Weights of a small GPT-style language model, trained from scratch on English Wikipedia: 17 layers, biases on query, key and value.
MLP neurons of a small language model. Each row is named by its layer, matrix (down: output weights) and neuron, and shows model dimensions 96-287. Each number is 500 + 50 x the weight over its row's rms, rounded and kept within 0 to 999. Numbers have three digits each. A neuron's up and down rows have the sign that makes its largest values positive.
After each neuron's rows, "fires before" lists the tokens most often just after its 100 highest values on Wikipedia text that the model never trained on.

L9.down691:512530493400529404537509447616510494441448424462430493510480554566394471501534524562431485503458477364560496489526483473556440463527454431526492514449567611477450463546429527508488503471474522435410502479497549422481417517513514495618431485511471400505438448524476478591464508533552415500482561593542547477458600543563491504551576478459531541561491455569501532474417521552534474523469569402449410520464430470470525515387504507471562491535465519504606458419474522486503426527462479487545465435396515435516574501543479582442510435498520410465387512444485557458620516511488553449
fires before: " to", " the", " from", "s"

L6.down236:440449436478452439450492436495537487469517484558484518500494414531513469505524460543457523454464402563488458569463476541471487437518526507470571517567446519460515482507526423414470481444509475557556481557496521576484531490551497459436552546495519508557516459520557477502403465492453424508436458528490466462510545613487460437494554468461520482471446510565460570530568510498510466511580489545500544569475511518507497514545516477437493502519505529510503536506572447518460565543547479532506596525408531999508423513485462489497552460512513441483474549430501514547503491461462498545
fires before: "="

L5.down853:521469456455443468429541501479489514515563543473538531533504507441498390483542521476602477530554528522498489472509453539457440635478522495498480514508498501417499580470533498573505497503542433507467440516611525468488555552521487531489509518467463421577511506473460485460492550549464544522522574520440513504389468539483471468566444451535526541472527517392555541415504502508515558510491387443536482534463423497459537535557528507451490588552497484487451573542472503442586557539515466521501441449503571529524540518491561530455550461451535534567437405504575425468516514452488391585
fires before: "=", "|"

L6.down472:567458460505465513454463458414594506494517454481509539548580330400514452439551399485460489464507477450506553461583491449465518454503569546544445594445480505454466488520533601532490457534487519559521544431515484531436513442533390506569458520465546525492486517512518488470456508488558549468499576508424420487459502478417447449535543469448516514500486484480437467556545454472486422491548576495501456467477503474542521486501458591562500542512507421509493522439477523518516475510463498449372502521497504602472464566464375557389556466540531596465451473485504519475447528547432514595
fires before: "\n", "\n\n"

L5.down126:500504459345492554407490469490526572523568485512529450508507480489527482389479552438451455588527512469438494529507472479558434454491571485493512597479471528483562563504456562518399509460463511495434543460549597534539519548484447395524546508501520646434455473553385518486482474513474433546615520425557463462517547578518507454358571594452523481496465593480502489539482546495542463438511514423490408403464451444557533454437547492524474601490482462512510464476492483561444583491509451620450493518542479417455455446485463484441557512472507483548525435466553513543486514460449561502
fires before: "|", "-", "\n\n", "=", "1", "\n"

L12.down485:484522455421475519399496445474548522512529507526505519511512575531467489464556501526591450572544471520578498460448502478476554518490463518525514509545506492510496649509574543585456559436534498549442440623567579403531589512460338433368500594477424535510556434518437497584616587571490366502539566493478534484488491458493488538522534470469580538491540528427512475498384497506464468425523532490518559520466457502510473427531566497420450449442507498541472508533528471462519390395582484498498503461570481711431559543569520439531536616427541543550470514473491527484475401557547490521
fires before: "=", "|", "-", "ec", "act"

L7.down375:522534478442516523440456459459534480553530461419443452505538500540504505530365510460462410523484451538490446541504564467485533464477426545509582449490473485525531478532491499452573430512518543534520514462540555510598531538562443428491504461533539506439426461502514542434567563540510482520438450474453514471515502516499518374495537501525520496565442467503480466561453478434542614488586428440566515464415549417529475432527511585519523561523495572466522444521542466497451493463533523466479458556486618519479524446511473455596571512450552644500496478467503551524457484449462441473
fires before: "-", "|", "="

L6.down53:437535366470508530443407465467501467519488477457512583460505475518407600473532531481545530461503514469580484564506526485534463496431399506489486498499549500560491543478489504480471470489513449510428605462416578552382466504439526536484527525468516442517458535523498413475526437455519568493568497511484553527585511485535442483527451582514442510521544464477455451426502466533520367527506515410492460579536542427470502557538497485589569489490611449400452527409458554513512507593390506442456522422508470442510506489546501494571407548496458496435568476522527513478477541479502460383
fires before: " the", " that", " \"", " a", " it"

L7.down334:499488537426505458477496542540520493567576530455512451526495521521526426504435525507512436596459460483534577519575442489568631392420444524581444470529603499520552507472532403562488504501363519497461463520475506556540416548472525420422563521619504498387432420528428496599450535477555457533449522458433448513565518602475478504450516536471493543555420420503604492524420471452530510446501511496476458498472464505583539504423530478557478552499474466541439516545478468510525512511484541458535505516578520675510541435480479526609426566450570623525530469527579536533433450455329463407
fires before: "-", " 1", "|", "  ", " 2"

L2.down292:472494463480457461518498569488437478443484594537384538527493527413457417529428496486518472484444582554452429502487459522504472622509450422478483560516473471565576589577565443499491535564474493457546543459570545510511562547508515545511429451473358519593527538512506598555375453611465586535458482356476535496481528414433486547482496452507416568477493468512469575468585465488437478511531571498487526501449467524518456551477590464396528542565443565455536493559480481469523602426491537529476516513471590646461539565505512558508562336454487535520526509485488421476551432484490523420
fires before: "=", " a", "\n\n", "|"

L5.down521:484503528537534526569461490537490492520552442444471486505473495572494425476534455531471501468440478508482495525497449516563465549515500507481524505511471486565493458484440464487492543491476466510520548510471482452483523508477475475463494468489522457510457494506523480459479526524504480476450518476469623558539484559545493462515469498541504448484520561446487527506496479461497520526428520491551529505518532450562462547458520469454517486478530488544536498519472469436504581507513551468499526574491488999537524449474534442421499536422529490511484528531508553449502585531497534473
fires before: "="

L5.down719:394515584532517538467440435534518502548502562506452524571491459507479491550410517566513531439459453443492513539462495587514455491547490478497511486472568504444476469564478434497539553569506525451460521578493435501440498420457480559481468433474482528480566492484591558494535529378558474500568539416508434514369487556565482508468595480559476475433532566478586533530496473546551433583471424502539495508518462438521462526469506476419533608522591507436391503400558489615459439500425526523496525451507526562527518574486601543546479488478394462470465453483530450552474419514529452446
fires before: "|", "mi"

L5.down567:450495608492441538441491564474582465506461481539535467560514578490494420557500534526496522473453451483565520554477496477398528487498432519517542494437444609423535506420509489468505543548485485469493454525496435532468479545467520626520509540517537586504418481468583455477438517531547460576562556506534547507495636545475505463517434545447441579507491463509452502614511471542470478552546426545558489517467512538483445453456577494533449464533550488419453532507492521466514465664436501460472440490517570570420495479513468481519562431437501616537464448412465462550443593517420537547
fires before: ".", ",", ";", " on", " ("

L2.down405:470513526465380544460548428598494607535426468558445542518485493462495427413509482615537550587634534486545511474553483471471415485480493435516586597506440468551470471449437508474471436520511537487525524494527473534488460606499491463428468527499539578473499473490491538480562592508498559488496443463481407517426542526606439527534418482565442388500481573491479520484587525562548415559544479488458521596619477517541545492558487431535527558482434443531488505481465578563518452438524451546531616433430560701458436514538505506514470535514489534575469490476474490513464529538647536480
fires before: "-", "\n"

L5.down220:491499532526404525530531487508495543482470434549506455458434498523517447519536501450502451429556515416454500506554489565519487444438507560488524555500468473504492527460462536474467550588511467444493552464465468470472510505505497525476486516514470449505533484505510408512533457543514460451510500481531668598481433484488469508478459524543489517553581519496478501477496527604531507514470455445541513500560571538523515568487486565425542503540521570516478493498489483517491470492532584479472549467568504999476505498535502532521470521467515495531483497481539504521570490485499431499
fires before: "="

L2.down307:498467562472429494555527427519401519546576443482484508477564477520525497487548483481384515459395538572431505482444570524512509546473469531548482517476450394509601525513547549497605422545559498408467547420476450489518425441478476519500536576473534525486572474538442538531505434485524443424593518536603512473498480446476514492490432492451477505380510458586518517475534490471475485413468467382537462518507423453470458448490477494511459513485536593559525445406503416516527451510476504407528543590477462428376414444546544585492577480463432531536512528560386493489600538454533509462
fires before: " the", " a"

L4.down845:507494519524449509506492472451530577479490420480514489470490452540499399501503508463503497427468524488498510534499457561514479496501477575512532518508488490528498500505467496466502537544505460459505527515459474505486497518507484548468484488519512441527512490481513427480506492544475455482503480467509670548495481514503502492477475512524470464516559527498466497496500494540473500547478503442511504485545516466520504525483482535454515463529532505517468528505465477506482539490550557491483525514526484999512517499512491526480446501448499485550488505535523516467556512487506477447
fires before: "="

L2.down414:598548465439503504448485464442548559498480479545568567552478568535452415554486474523557457539554450543512444594443529470450531480461461477458602431467489386499544500485477494463475509541540570503459489503551517423529496506538583534502471433595551533572462468359545573500515409499477591413445533449552465517483420490461496545446460604629422490495514561509517457436450506486502572567482451443555554561570523498561487504496482554476456427522457514532386467449402563476581461461496457523585541523509534623470550570541553484518460557428429539569515586533477596426473529479550474537
fires before: "|", "="

L5.down785:584513610415513426429446487426545473543412533468424484549461451485493479536543472428523549511546392463535542500428444540484442490539555468547519513485514475580475515526514416627544462403538460560513440643496507500417617427504452511518485432429534452499455598421442571416491458441532529468512529541458517484462470531474536435498422536515449524466526462503560464461524550426532524537506480453496506560453475515481520548490471559536502468519515448537522527482494506484474508445571462531498501459526541706579424505559440552403459467462450507568503429487471548458528482542417472426
fires before: "="

L2.down750:565540521482544513478567523500468473547493452509551532454488469445536422491430481490402550480532534522594480472592481566495545472528488550502487583459497636534572552493463593456516437450392488412472584501506518471512525554448563504475526496528508472527540529509476491500414488438478576534496490456515505570482605492561501491443562524437449492516575458418573456445419492554496585539511492424509439494416552552606503575507477423507390523440552373559463572449573474493573500414577546513499489542439522415459432454492602529496510500512504603466534468510468446613344429513481454510
fires before: "|", ".", "\n\n", "-"

L6.down18:520522529522529541532481451448513529526458442455496442478492523528498462516493500495524456506541505484488485493469522497515451539498497485481515525525507481510498491451494474506477533527468510510524496481474480441481506504490516523502494495491490455495455466525475514481516548475544480519475541461503525544492499485506515488495469506551517476450491493440515484499522492497543542525426499473503509499503505443506505522441471442535477453510476454534519496504476489456479455536485567497519504518521529999548498471479524463489482523451511509504530470534523522424502541495448506474
fires before: "="

L9.down221:460493412564556454560511479495490485480542592494452499519526412398542543539548479458552465461471484466508477525569569480482565517508449454622596595555455511479574542495629482547552501453482498462426470444495571541547529486570503494398568503476533522631522486495528507542522500548367521594485496491521492506404443474509496485597467506515543503409517504537353633440470441509494535473535543554543585539550531565505555507523532531508480469579474538547522597573477539411504550521385498567499523500588586542475459462543533416454426490516416553519538468502533428498509569551511412471
fires before: "|", "ia"

L6.down82:413437492576460447493524478502476451573525495483474511541458481520544493575538543546543496621485467475618417522424519458434548399561539493555516429530519567424601485473558476487448551519586470519519430449489473510463456583461508456499471453389529533468475481513603475454514453479558555462503485427485535519427542483491586469491516496527500539524467495540432456569493411455507510502498537500465551565421548530445637603569450499494475466477460513443450465462575572493471408513567510501502552488580491606458483494503520485486540490478539561510541489530618500450460518567427551497
fires before: "-", " in", " on"

L7.down885:513579426600450541464413464466527532580466465514424540504605503496317415484511550465463566558463585476553577599451506483578494487516421552510524400488533532634517612483492542504558520450505465485475538508434482490480509502425431476392455513469517469578490432548517453475475466508530475484522507540570543542527493501483557499496499522490518420534438516459582414585510529532548496555449496497493423463465450363498502451461478519525613548497494497430560541478516481499540514559479504448508548479444464337432472421561557546470523410573420475395477525557490506512511496462541553512
fires before: " the", " a", " in", " on", " to", " as"

L5.down529:482516444526471534466511441553514530608426503491467457500522566555512472495499480583509455505479446482497458528508538417529461551494542409539494464474499461475657518435579415530527543510502512492416441540501504451500556538488430508506587574472521540557515491545385479443573502510524518537501591480453515515494534544462574488462553440481453510460480499484501528478498608485479537536485416531442461570485480549554518514566428552525467515536493433497525445502519599475601404535601427537440480461554536663409571532453476505567510376455438500495438501461490460573460448530556563454
fires before: "-", "H"

L6.down221:521492535489438537546470469533470495450511428579536485496493464553471407494497421426507489455481536444488554535529491532538523464455531558494464492439537480584509481495463531483531537568516463453475552461474437487476538495512508574482515454508505453455559460507490434531483416573451492438469461527528688572517514506502495459490481573523516534554569608505572547496480466542491459545453464478532551457549579517530539492491561584460548490536567532467489518504464528452545542511567531516497519492526516999419575496485570555434517502449478515474447508503510530460527485528543434504
fires before: "="

L7.down362:531521468483478455466512578490420467508482540541508487561490515429562419514469393462506495497461566588502468409475518575407422529479542466468633460457554463514486453513478536444571448522447520563533558532505466414490445485444529494457530485545497499587513362392513557422541544488510579406516449510424474527475478598480628538515530483539417442510460548527562579492508563492403499569521449436520565510514534431496518485439556457541537577538489440500494443442425492536474503563508568524451452489420548670528455554465496610506516497461405439556446548496472475494480403434432522518
fires before: "-", "|", "The"

L7.down514:490530560457521450441534523423526553494564453446442566496527499512422513456421590463472485508362525506535453487462497473517410530491490402497475448556522534543578494468448544490504603533519539434504507446489478462584435573536432436414427436585522677490451526450423543601522484503572506522545441567491373530562557511509451553509534572393483521539500534483477503489506572531535517511514470391499519599552459560488516537469556595474464333532528485508569479481518536453449495448571503501466450533462546485494464490504514527581491499530483431491510593443464509506505518536431483496
fires before: " to", " in", " as", " for", " of", "s"